Weights of a small transformer language model: rotary positions, untied embeddings.
MLP neurons of a small language model. Each row is named by its layer, matrix (down: output weights) and neuron, and shows model dimensions 341-511. Each number is 500 + 25 x the weight over its row's rms, rounded and kept within 0 to 999. Numbers have three digits each. A neuron's up and down rows have the sign that makes its largest values positive.
A block is one neuron, or neurons of one layer that tend to fire together. Before each block is what it responds to, as a language model described it from the Wikipedia text at the highest values.

Responds to: Setting-introducing prepositions
L7.down267:481499510475487510501507509499439495488502495526530486499490504505483475497525494505504519518521522516498583485460504483502492492499505483506512501456482483540509484482491489452516477507505488502471502509504517489485512514475519506510468464495506514467512482527477480542493508502521521504486537502498511489537478464529506461527450496471538537499490484506487469494485501531505487506487598660520516549497511501544510537512439491494488508542497487509500527450509482515494535516558482473510512462464496501488509476517
L7.down416:517472469476500518485501532511504529450474551495536517420500513536441514531498488512511499505517479507465506550482522451494525466498427479491556476449494504511500482490481478453555525509501491521534472490529504510545502533496470514517537477488445499488484523491531511467483499488456504526508476493443557497442491522521498489515497530524502519492513496485490503515483467539499513522465559546479497508483527497503519516492518464483527495489535511500506485470495555436517471497551506490506510540485477521492461503502
L7.down1024:485487489527475512509486521542507508499517487481516481496481516481455507518508501489464478512493505476531496517472474502486545481550459474508474537476491482497514482501534513463489504522482490503505513486548501476512483513490505472522486473497514534504498544459500471519461494508485442486483529494513453489512508536485498505501519555501505541471451447496497489504452506539518539490504518589504458503464472508475535494526483581469512516522497503455485519498522460494487487467526516500502478520484456439499522525544
L7.down1153:511485473491476558494488477484578520530505486546531513526504494498484508500471499518480520517450492513498512514475466495493513523465482502491454454467475510469491544528483465513549515486495517536495508473509490439487492498485461524490501521483480550493514501504489500467518510503476465475486456526503500502490497519487484455492475526489513481470479499539518512488467534506509572463456516510505552501494512507475491499481492536478513490497513469504500434508523540482454537531470488478484525526483533504545475512499

Responds to: Preposition or prefix "in"
L11.down173:533563469503493459512472502480549499508554498478472461512500514496511486504487499468487531513500481541495555486494512491481445554483483502473526541487471532460516527535524518502503507507523500496558504479473506529512531517516536445442522517443527538515512492498497541527505521473510497536428551518521540524500485488505478499495478512509503526502524480500533522477511558509490501498475517537522487473503490473489481535486465505488532520522546510496487479510533546507541478484494498517464507519506545503496514502505
L11.down398:507473496493465514528455484506541533532499506545503512487553548495497521546497521520507527486536485533497495501483507483483545509498455452506547513482483484508533532509495484457507513500509506486497505506533523492469517526481478456495481553514460520489539494524537533505494516483488512475515501502538520515529499473493452471509530509511512520484484496474518469515479562491469445508474488506495498517541477500506509532496537488486488524511543508488516472471549496528503521499489506521481520500472516532460487486456
L11.down623:529479492516508498554474467488524450524481510534492508516523505467487491495515470519572510483492496480532591513461478482445513476508487506524503483512513532482494534489528521492465484523541480497526484513480514521497480487504504502527511529522517490504518479525464469483502478508510506494550510540498484487464523469447485489502501498486534493505519516512491506502491502478491493502527539514479481503496516493458509521479465507451500453495521459505517486536540491520497493516464543501469466472508507469458506525534
L11.down639:482484487457489490488459550473514487497498498456501454473493514505484495529473493553480543496455450507459467524485517524453484538550502534507530501506482488475498467527503472495452490513508511499481455505521516493523485478501509464498495475431496512545496502526491522475476547478470508493494482494533516527484511484483515485534508499472509534547510490491478459490480519503514495525503516431517517493509471507487507498487513488557507515508475520515506448500507507517516569522472518519512502524505526453495512476508
L11.down656:542508519504483466462499517542540520529509524540517472501466513503487535473507497509480507448507489496514489488472491461502527521478479505490501457512432501523497538514473505450505521537487511541483511505516483474481517497486450518480464517560499502479458502466527506547518500530528475488462459505470517538518527493516512494517513462539467458528493476487524516527516527511515492493487554474524517498528489467526484472462485500475527523476480490511495505530495534509503531465515493490490480501475511474514509496511
L11.down770:517454533482514428489503504489525489464480483447547487484478516457490497525458470523524553506527512512441472498478567527483526516475513520502512498476517482550545493500529448502504551534496496474472465502495513532514540499496507528487534481525522481546518522516543476517503524488512485521482534501517525486509500511523497452553482488444492510523490469518493478494475490551495499505499511553508474511490501526553493524485514515532505494507515526538528468522476524467506489489535515507523525508479511539494486480507
L11.down1129:537497517499515457469502500509407517462498531478485509511499530518541486475519483506500501493506464495481506488490507502492516534519514468507498491540536514518540514563454457492501479550519491553498487512509503532526548500491529538511513519473458548533489540550565545485517484466528514489470518494514502451538521452488518497488509489460558522537486474463487526498502501500539481484496568530490565491518503503525537495542509462482540502527495482488439497463514552536523495510552518496484481464513476517502497513535
L11.down1203:537505553518521552520497459481491480488526514524558501514505495525506499501493527461505490452517467480494544493453571508490574538495546474484526485528487553546498486512529514516514514482517504553454503501518519529479497510508475523507457527488483491475510478475501530502538497452517459558513495462534506494533473508526427515496497547508514483495484453543474495467529482527505527483512550491443520514474453508492478439487514552484501444485498479495519463493447510492486478498518507494536445501552507500472497527505

Responds to: Phrase start after and/comma
L9.down549:526461544475506500525502486503487502530537512511559527511548486489475519502441533529513538482551507481480482504490530511464483484513492506539508517435482466475514529524507505500453501481429499503510486486525492498496483499439476524499510506502491522481547487516508507513508526510512472519537497508480469542524469457466464459487514480480444523477517484488499488458504507507486497496538505517505480521490451515479513516473525586500511502500466526499523505503519475546489497450509468477548468471521488533517549476475
L9.down1084:516495501494460500539499455522563470514521491502530493512497469489466474502493446541481540492522457518483495492516531510542496520486460523499518497491481470494487491527477473514484503515470492492535542502484514529514518502439505516499518467507493524440510515531516459499463542503533497456498489482488507424517501517476524513465510497478450485479485476519488480508505506546455554486527502442502516516490459497504496510517512546475488546506534477477538534499499531481482511462474494525496464509522517524483517557504

Responds to: Clause and predicate continuations
L7.down402:449497521523512479518477497516456512502503536491517496504497507504544535451511503488519506484493506521483547447478469503481464471509515527476497496456492470512495472505504519506499474481480519503460530472507488541503489503506526458510462517538518488465517459492471505473484503517479471497495498500496494486443497491508493475483511529515527479466482505462487487465503508487504492447478515515501518504492524476515547502508490444511508490544448477474485462487500487493511469467498476495546515530479497478467458477485
L7.down546:483504537495500526460508537485465517492538534496483496512544499561525504521515522502500475518502502488541622459541499518494556487562532460502503520518500453476451520532503516505475467449501498465495521508467485477508468489534482509488558517491477436502522545510522496486495517454531513495516519508510526500522519492479461526501548427520497490495496511497477507514469461543476504534460524529531492476527516514457475545502514496516504495464525466506522506509528504480495482517561489451475485521537472526507528546475
L7.down700:482498531517483522487493502506576540502509509545522510501538505509573495522503498488496497509462475493463428517532513497497532472539489555501502483518482521470459522534469460512513514478524489459517451517505458499488479504485485464459511522487498483533491470473533515494520520513501527500521490521496499481526493504483516495496455487477513502471501497497491503514518495510518481492509484370470542482487484477519488480483534452512504470495496504528473519487483523471544547503476543510496496470495459481480517526483
L7.down1127:509552528527485486478497517481389516498517559509517533499542459479500527547519480486487511535522513515498639529535525525478493503509505523492524491504533503487506511534513532521516526490521466478483522501528461497490458455509475480526504531505493475529518482503510489480471477494465466491513498509499537547522499482507505523480511518494503537508493530527498460541475510520493484467523549498489525483518460509474501480488550469559515497500498538508496497441500555509523492501496463501543508461487487520499471511490

Responds to: Category nouns, section breaks
L7.down124:475555511537506481479481532464474529471500509519490500504528544497539501525496514515487502486514496508495544491513503518507483473505481486519493493498516529534498525517505550536478494510486476500446514512476501541532481514483518515503484496444496495536489504503515484460523492472505506482497530458451445557519494527485528490495525517522493504499504523493570472462492501511534501429495561589525518497487490542493483517499464468436514454512525495510515481477484538496509504477528517503498482513522500526494451477503
L7.down231:474504515506498490502536459483469488538483535425490493543476471488536498505498541524549494505469500524481455490464506533518520539488519491500505493503519513497516512512488467503486477499443452452544494475498503481520429475529524463494509498496527516510509513522522495536551476461489535495449494505455525537537471468523488497497466530494511522548508499503487523449507464505484517456520483530557497514526481533477552479483468474492480466516508478551511493529480480521460525480560470479497479496497482515439509563516
L7.down240:517518476529476496465510516520480499499503500483486525500527441500502499507490517510508490522498479498504577528506509486535525505486482504444511517494537490514501501512474503486526498498460522480503547491495521501498509488538540505543503489492510517521457541520521522495507470514508532462486469506552502512483495518469468494484451518547481483541470487537511542506540525493454494539478504515507481475478480503523471501479527572508506493529495513515516490496505518475503493455505500517462477487519471473495510469524
L7.down851:474541537527509523489516529526488483490505430452477488483508491464511500463472484493520531495514503454526507491545499560484491525480501505499527484462512460489492512515515468465481502520514473500510505502509501506457488493540475497524500514497540475490505495528514469483461533499448477518489486488539488514514524495494504476508493489483511502473492472480498469509526510516498461520480522493483484502512495481503517525521507488435514545484546497469489487476487506520484502515514518478500444515545511540486500510511

Responds to: Clause-joining conjunctions
L11.down112:484480477488498495477530554520443460469513485459493506515484491523500488536534497430516477475506472495545483525516503496500474547498551490554487482518541448492479499508482495519525456470505507462524509468527531463541500522495522505444481497533522503495467489496501475524484496488499496507434521516527485523482511529472498479504480503488446440550506482529499516487486504486492543474531594469492474497490490464483463539487474537510504471491510499514491497523465494478504459545517483476501489455527524465476523482506
L11.down554:493490512509517447563490475518471512477511501528483529484486493554533507495498522479503480534436484489509470538500506508502484509508473510511540480526496512489486515486520519507520471529448510447477474509488488512529512524491482481468494435515481485506502503488479470466512480505463467509482508455481500494495484510499516516494472523479459496485493462493505527511498508487549527529472506460537496515456527500554473536502506475517510474561475502506485494492481525500491468541482499494508495466492438514490470543503
L11.down839:501505468467482489486519484488476496489509494481481494488487558460555530506511520521497427503533543521514513454534490467516510541531524497500527485511536503460485460505469460524510518459541541530506497514508436477504482512514507501476511482480499465493490511487525499508484536474489501506488511532479471495510480514512510463480464522478527473509483517496525480477516483482479495484510587536497500493505516534471461476508546481518558566512516504506501488510492504494489510486492493509480487538526508544530601510481
L11.down840:463476532482496495501496486541504503494457473508475497526507499558526518506501520474461496437475485487508469474501470512490493501486498535549475475530550482481530502488443528489492464528477497510508477502503478459493458510489528553464490480490491544507504480477512527491502493499509548541512464488477498497503509506488481496487542522486503489553487513472510519481487502532505500440572492489483501511498492531489486483503472551510525499471492483490546515513477512464490492530532490435493477464551535491501529489489
L11.down919:521457503475481498562528495501470470463514486460489462471518489461503574516498498464475489528504498513537529496502466511507525499498523533488476528495525531521501491555454503490474518546457532490498491486499490496515485485494486457487490493489464474484506509504537486509547507515512521517502476503514518525530504528500507507497473470516526483491471539537483498517515525502471452459501485556454507472509515528513526508508520513474506449518489480494452507495465502523472502491489526504499480478497476497535488514531
L11.down943:475485541467550486518486502499378532484481518494510466516514491498505489516498523466474520460505562516527580498519476486474470505491538500531464492477522506525493515530517515492514484480490499509488468539533511524512495514485482526470500509507497549537526503457497505480517464534497486507506529483443476501526519465517445461528530513495509499568525465551485541503469479516520525529486598443520490470477517501509483495485464480462456511531505526489467525497480501493463539491529507492472443526500550545496550517522
L11.down1024:483535447509502484490451536499378464533497508445526535466487516515512481524533511495442523543487477488492613494545475491508478509507495511492543474519480544441494476465525534482484545505497487530513506506523491505519484470546564494535508535537487466533481487461504448501511486515513470469514528540500492504528499493511510457490517480503482498531510529486509503529514512485494499520464484584475494479519529496482504474497498407491529538511502501519480437489504510496532504495476505496466522515491501516513462511490
L11.down1138:516505521486465479496484488479510496478503529479498497484509419533508561481503486501470520490496521469454457491490492532521504471535485472521484485544523468515514519499512505497533481511513505519510494522475496516511512543469505516524574474547491499558535479443515500500504516500520507510540479483484487479497457547493489490526517507487525518552508456521467481511543503487480513493532535520462512499469503491519532504487492545457481505534499493508448463501443495501487491450500529510524466504501477498493519519501

Responds to: Section boundary markers
L9.down548:497491490514492494508540496491235497516508453478489517474487522506522520495498514514497505503520508491488758476496495498491502494507493500489497512488501489485524512490485496504475510496497495517503530507499494519504504504452512509490493491484494506490522492492508506527473515506486481477506497493509510494528517500534505483494483492523504487480475517517508485482488485497508506504507488627494530523510503494521503502509503280514482518499510498509460489486501504503515511505490506515499503489500451501491502525484
L9.down573:494490489508500496495506509489230495503518459476505481501481538482539507501482481507507510498523510500485784475499495503502503501490491500495500518506494487475504531493503481500496482493489520509495515526496530526493488519469516511510496488486496499507499509499507497527466494507512484502487470495501484483514481497514508490490478490529500489499488520508532489478488502491486496500524519627523518506508529492514505523489499316491499518505533485488483501483506500522518507482483495524500513503489473494496482503484